MLP neurons of a small language model. Each row is named by its layer, matrix (up: input weights; down: output weights) and neuron, and shows model dimensions 0-191. Each number is 128 + 32 x the weight over its row's rms, rounded and kept within 0 to 255. Numbers have three digits each.
Before each neuron's rows, "fires on" lists the tokens most often at its 100 highest values on Wikipedia text that the model never trained on; "fires in" lists the words (lower case) most often at its 100 highest values on Wikipedia text that the model never trained on.

fires on: "be ", "William ", "ond ", "ves ", "ain "
fires in: "be", "william", "second", "along", "train"
L3.up835:130152159100092164153179144114096156185135191129085132191126089169149142121087143130105196131172113177119140099120141140103157136160158127169145130141103150128128020138151147165104150121168206107112168147076159159131146141160168164112106133186159183160159163163146135137148179129109154155170167152132160150108205108098181160146163153138142157075165172133126130135108116108136182143157105132176083084112160160077132135161114114135136125148166126098162148130172119110176170131092122151106154170110170094155150117154159144134125138102114140159147094153121099118119061130037120093
L3.down835:165109098181136151111089153135171112126204142149141135050117149137163147210133128165125086187108107106177112141122119142168113111130134139104140138141147133146133210133085135124106115137105053140174116115131168177062121132167114182138113127130117090170125108172115092146102127170161129149142130102173126104104114114145095122067147077119110131188084149149160117057108162140196079108058138105149149167133084197160158137133162086145132115126145148140100076170133137206087080191138128147144091165138135177129146185099096147125101158095139097139157181115133167116134157175185165130

fires on: "y", "an", "an ", "ep", "g"
fires in: "an", "another", "your", "yards", "youth", "you"
L3.up137:109108122094190168139148051126106136138093154135169156126155099125117098114177120179152151112175140121069136101185103156090110184090055117112131146193122086167131138068144119120111108071054150149141103140125108103082099180191152068141076168141169113134160126131105122085123161154185081150100127096176135124108165130067135076058150152152102097127139112104140129149127105116106123172157194110139059096127119149090145128100122148123113111078094086161101132115155141139079125139094130084090183082161130140090109126135119140179075086103123121139084127131090092088169128178194175141
L3.down137:110108083153130152160172138103104155151137119139023114152163176121110112098091120153134106186137086137147122139084153144171152118092112184130150066148156112122190112161096062158222150115103227175135114160113068147159090156134139140089072113126136139073157109067160152126143148102129135120092147089165142134125142116159105100135130147119122161118117149101168169104118104105058113150243128118131085168108145168107140117134176136096121077156142132175171131139140076104143098133153141106114120099102176093127069101165129154130111130125160092118105068143098123091161145123142086149

fires on: "against ", "However", "ors", "In ", "act", "any "
fires in: "against", "however", "in", "many"
L4.up780:148189134132155155126138116067134197105114140139156125137150130161182179139189110183164161169114166104174139180125133149151095136135180101102141153131144140159167172132148129161146167138110207154166127120171136247115178127140192172169126127136108138138152101100136159100111140144136155157132142113134141125144091133111110128098085174154172131112137138127160101138155140138087188138122125135137108146150111099136176090152178126127131137119146139107092102178117169159141169182156135169125145128139071131134159097126076115126101121147180050145162169139151153143146132117199173098
L4.down780:127091097135096099097120124171132073117130132078102131151105104091138151109115180119128043084145150111139158116183116165148084104150149082172164112165114116092086099125102104132110090081172096133128103113156167130111108109165090067126155152103139124057132141119131096112131157155148142159097143135178173140119105207150159112157155125138146085147138183137092116161085153150081109141255122124162158107063113154161096115150136109132139087119035155150184096140188128120134139081097104086153088148146143049161168128132165177072147188167108116129112140102084101096081102121079134166

fires on: "out ", "mi", "position ", "f ", "L ", "Best "
fires in: "out", "without", "smith", "chief", "best", "turnout"
L5.up36:107133112140123106150135127165178194129077152098135164157129092150149176143157137110100136151146098144140095109170117133082117119152144134139141133104114091157159174106124186180160116126133255094140127092105118057091124115096129161110092106099113098122127116096120070118158205169095149154128218118132090090139115091120104111124147177179159134111157097125081124093169127144152121121061100141106114150151159149180113166107194106170140111107184126204091147116093132095129150056162123108087147115093079130142140127093135131108086097097153153130119126105138138134147142119165170129
L5.down36:130075193057140116063104134164136097144112130087114097070150111161100127151069123080146115107125125115045143119068140141138119134094105115124178109105117137084140102152075037141156142121135032112151058069133120137139092156109122123119143134135109146145108169165127106175125087092125096118077064185114151140133100093124156134067082134137116082172084150120160120170102095110131117169110158087106105092155105119040117087149156110112142198135091139068164090119061109157140105113075096106140121152112086135138137171090195082173154141114082074067097100132171108163080130156166097109

fires on: "other ", "of ", "new ", "and ", "government ", "people "
fires in: "other", "of", "new", "and", "government", "people"
L6.up301:099220128085081131136165112160124093124136122091156139148092149100135176110136110093133095103129110111149129098115151064097097092109115187145105087139169172103099217159134130132056115146081134169130148182109123132131128122155114056056110159094193114141115106125129127114181098153109159082106095140114162083100100160138124139135150158129130097114115112134149139153186145100095130166122130125130203166109188145200112139108111142111153116137093128100133183190146130124173114078134108149123120154166158111111120088144122131108120113126190127165174097117119140117156118169094064062
L6.down301:142066129149107106125098140113159159112130114123126147124179109140100098152140113121134168133125109122106149172138130162153128171132171116158201136135080132154157026119113109145183162125166140079089078101129137148165138142103130120175136080129102184074131113074127109131104110094112084163142199124118126162143140102133143091157110118113113181091114116127094099168094098146160127091255121153081085060141085084037114156152167094149079122113164124169108087048102120120086154187107178110130116139139121157167123126086136139142157153111076133128095209130137125135120123098152177163

fires on: "open", "had ", "its ", "aving ", "built "
fires in: "had", "its", "opened", "having", "built"
L6.up775:100154185123159137146120123128135117146147077188119123142073194163086056203131122109128095177119136137118163147133150130158133149093174116102090121153185165149092121148191103055131117151113088154147078165228133130141137151143179124104150193173097062159101132177153153171102120133181147106141121109152126170131153137101106086090103099112102153177110105144175148144126147182151176094115185148092155156116079078132108119133072130127085119171129131157118100161135134158116164194117102097167130059105133146096120150132105117164103148130127112149159147134142166173159139140128128155
L6.down775:193105092176097131091149115142121131150095123091160153187171117115108126125135109139128111132137137134159127098090138151094143086165067151181144143115137079123129124083102170163078162122088140127119200153120103126124168105123108141139110120134157156089158136127112133102162191156112123178170083151110105113108140167107080143150153184109143100115174159127083126129113137110151103084255080111175082121141144198159111162096145101158152133082139069131100092139150156072155087120134125130088099116108150143168153120129130126068139137124151162144127113128101095130091107075092074128

fires on: "or ", "and ", "due ", "ir ", "have ", "Riv"
fires in: "or", "and", "due", "air", "have"
L4.up817:160107083162121095107127107077120193052115113159107115164080143163081174134144091127122170158107102095144125085162128133103208144121133095108069199164152205114091114133133113116135130119057126096195134095079099114179102146096130170135121185144141147117169168113137124103113169118160185100113116102161053159178184095076074107068145125149127102152112134184147144095160096102139157181137129155109073171199076132187147114125136107122118161122184163119128139096090139122099114146112143120080127096101041142114170123147091154093188163152073177085149120153118131065149126127119181182
L4.down817:135103148118122212109118137121192093172173137131146121166148153150166131119092164168151076106134120149143153162096086163121084068115134196156167133123125104136097111111129112134128108145179042120168152175103157132125125094170102125111135058111081147138081154146071047160139162136155105123108132144104191125085124123158111158168110092156236120153109087118107094148097210159089107155164135068140151157135195125137127134123134151136115105127077130130162076169140123110138153093154135150158081141170130103178130102100155116137087163083118068107142074099112160130136156123165071126

fires on: "or ", "ays ", "ther ", "ce ", "also "
fires in: "or", "days", "further", "also", "always", "waterways"
L5.up975:092159116085142154100115145147181141122175149114096136132154114132116170120114083130156143067083146075075102140134156101118155141132136196141160146133145188108123097123131113166118153123124197139130152123101111154088104190123111200144114098125136153088182084177109110065124131115111155150119144173093103068184105105154173131086091139132124153059095174133093139136093130081072122166075132169133132100081175103128118126094094085040129118114171075137174156185091126139099149122169124140065175187096126133126090124167178149110160141108101115133160155099120099164109111131106149124
L5.down975:099093143144142107147108143154153131097135082093122119130163129125144098136147168139123071146137124172122149115154127145157095132131107111118142142127137135155142155129143111106139112114152104141119114146123132155120130080140114073115161113085101136092072162083115191172149131112076121118128138101156156171115115144105089152166140128073150126167135152133147135154149119178178099088255160086086112138151116150172068169181151161205160135118122148154108102101161112108163142129095166104179077113129121119149135130066099087119154166165104130122135135129121178121132149098124131171

fires on: "other ", "child", "ite ", "old ", "government "
fires in: "other", "children", "another", "gold", "government", "despite"
L4.up885:159153104107080111114143122129143148116138106119119136124109132063092146077140117136113145144142068112150081079210119096134091117093161127115146115145125147106109192107125088052074089098116155168060142157180102123130136098169091083085125178134125129154148109090117138112155117118140130089116098091080131191100126142113047105143128127069157155159130168179150170142180104107112083141168145130097172150086118119133164149104112068136179103180128133126155123102144120120159104143112121092190108106147066123145127112159119121110152201128223125121094049081143104040104084174129134123
L4.down885:130114137128151174178134111118143147108130126155143106122190205144136104158146155118171115161125160153130171136103084149131165120149101134121149106105161144192122090094126173164183153170161013095164073108110194170122157162100149106181118089136132135107135160152140130144119160146135127144117127156161118088134098103123156212122101156130043075074110056112128083167118169181188176093000134113128064111130140136111093104154153174080134125111117083125094101139096127128058160141097152108133153155127145118124159142117115131135125067101066094121118163188118157158152140073139110101

fires on: "which ", "over ", "ough "
fires in: "which"
L4.up298:122073141165126156145108138145150150072159125128207089178168154106131162108102102113148120098121199145148162160138081154117052141151132097109106100121194077176173197133128113144147134156130118127174092098158158135163147092087141083124121075111072132071136160122166108144143113120139133121118117072152118150147076069131062052151083120077082166158132115181125155127131187154090097108144145075079090113116136145107129161117121162149125100076169099134104097141106138166064128094133150114082139072203083176125145125163111120121116150080112100122120148137154171174111134132188160053
L4.down298:148184129113100086087165115106090112172096150151105136126079074119109135145107091142144135143116075053108109149126167108146181116139115138135131153142068152058070103121074102119100119127115106114065175128072115092096114175135111190114168207136191132164142137170120168130106133163147122138133098141117132133098181131158167175160130156179163119110107108136165131154087107078100152165000122175189166143157145167107154111116151119088140148132091150124142149133149068141219171165137099136147165162124158114125071134115128186126129058152139138147108124083135101140112127118102110154

fires on: "not ", "1 ", "ther ", "or ", "Produc", "men"
fires in: "not", "1", "or", "further", "rather"
L5.up303:092183178087149177136133103139153162154111160112127130143133163149062140129157115120180140090048172094107115125128091117160167168105161155151115136198145194088105064156165112063102160118134255141113146124134134125134127156132132155146126214142084114144162122135117138101143148125131161128155131129159144156165109134126156069087050154051140133105125099153162133110102090078076166124121143101150145145089100041077112127122154126035082149123176123172123115120141118139155156168102086167093137107099099138113138112137118100121135183129133132125186147111128081153144087154070100157
L5.down303:138130086201159126157070147116117117095120182101122153123187145108130137138122145159130098140169118121121131132173183086125083160185061131130139136128174071158159129148088166146091118169131034179138146135107149151116147107117180168111143089142121157109145190111165162143124148126054128144092109132120153126138133161121122119180173136144148106148130167176106157118078140142154141168255149077139106109155141154208150177130107098216141145138123173080117113151164156128077110114159147125179085173134151107216126153073158174128146149138159099120175144125096171092106150135140131164

fires on: "and ", "or ", "m ", "ek ", "t "
fires in: "and", "or", "m", "t"
L7.up877:118120160162167132123101132119121147069158080179134140134075166112063087113148117131136127112150087148180113118090228071118196097137100123134075092125106102099113176136145153076094164129156132113125132117133104116130118158147126099134098146137086147125108131097161123120140135197121100080124118139129111095121136128072150138109149188097113171158102069194169120118112099082118143205125156141199110167130174133106133111162125143149180171173091116134112176146158067096164112172124113113117097174149199128072120161107083173141103093175196066123165100129137138102161112117171163144
L7.down877:146153109125068135083178134131115114133132135090147174165130090144135162161176121083096124120156160099084133129147130171130103145143121118109154160099119131140113095142100126138137059091143118113137105164123121162146154104120172117129102076127114157135125143158103167155136116063125087100131085130124161149125118115134144093150073110110131078098101162135084109179097123205103111066255127121080105065111114142172121114112144165183057131123153095094083122119110164222105151110125130156087136102087080154215122041143201129136211145081074128151098183119117160110135076147144101114

fires on: "ond", "which ", "At ", "out ", "that ", "own "
fires in: "which", "at", "without", "seconds", "that", "secondary"
L5.up169:138098105156170131135136153132151179158130137139165118146096139152146121176167161163142111158105134199156174092129098138173118174115120114101129074140169139191153171122196135180170124129072008139164111124185153134121126105149164150115177149122107131126132144142122140171120163106160124159153128092152157167170161106114115121136122125165131128132195142123158128099153188205116129064139132154122118161115055112126151124138137181189147060132194127179097128165148120160078146193136169084126148060128101113122162099143114133156082087136155109157136172134144180171166118101181111102
L5.down169:168135192132085147078118170145145150167095142157155134136136088091129180085054180130153147139142115092157200095127121082061168039137150159163167095153104122095111135144079105124067149112140127156125156143083178106118115194093102122134098200111170151124166074142119146150132106150130172135113101140139111122097127136132193149077131149135162094177123142161087144094077079111133161201073095096125180114181156125156145148061110079106147124114103166035176125125128119161137108154147132121148123168123137171170116189128163165180153095132114110129131111120140117147109106119077158158

fires on: "its ", "As ", "won ", "es ", "aving ", "had "
fires in: "its", "as", "won", "having", "had"
L7.up721:143105159128164123157114095099155132149090126177151129109088173170130035129111107091141158155146120144147142158087147112128146158135147084125057079108162103145157082161161154127116178143087116060135104101126155113163121119128130070139123134133085142144120141169165075159070113113207156166152119086085132151134191140146148117088117099205090172094093120135156127124123144183148182084122127147144114122160141079142051100144108148156091121154121140184116159122120132098081146107120109149104136081111160141117113113155062160141085102141085123139137129167071104140144110116126111130
L7.down721:189181116123099114126160185159118138120167095126104137153158102136116195107146170162124085140099151094117093083108091139120120145112131143085169133137133116113141135133100114111089095082166152154112120168171097160132102112149121098125114131146126055113128105092083132097171144143052133097093127174114150104125100132132083090157116120063173121146139148095075100104109100111110070157255130124118128122124093162137168152085145080111123175071155087040136124121165128119153076114142162130151111151133130120164171171121166066128166133087198104115170111090154131111139125159086097130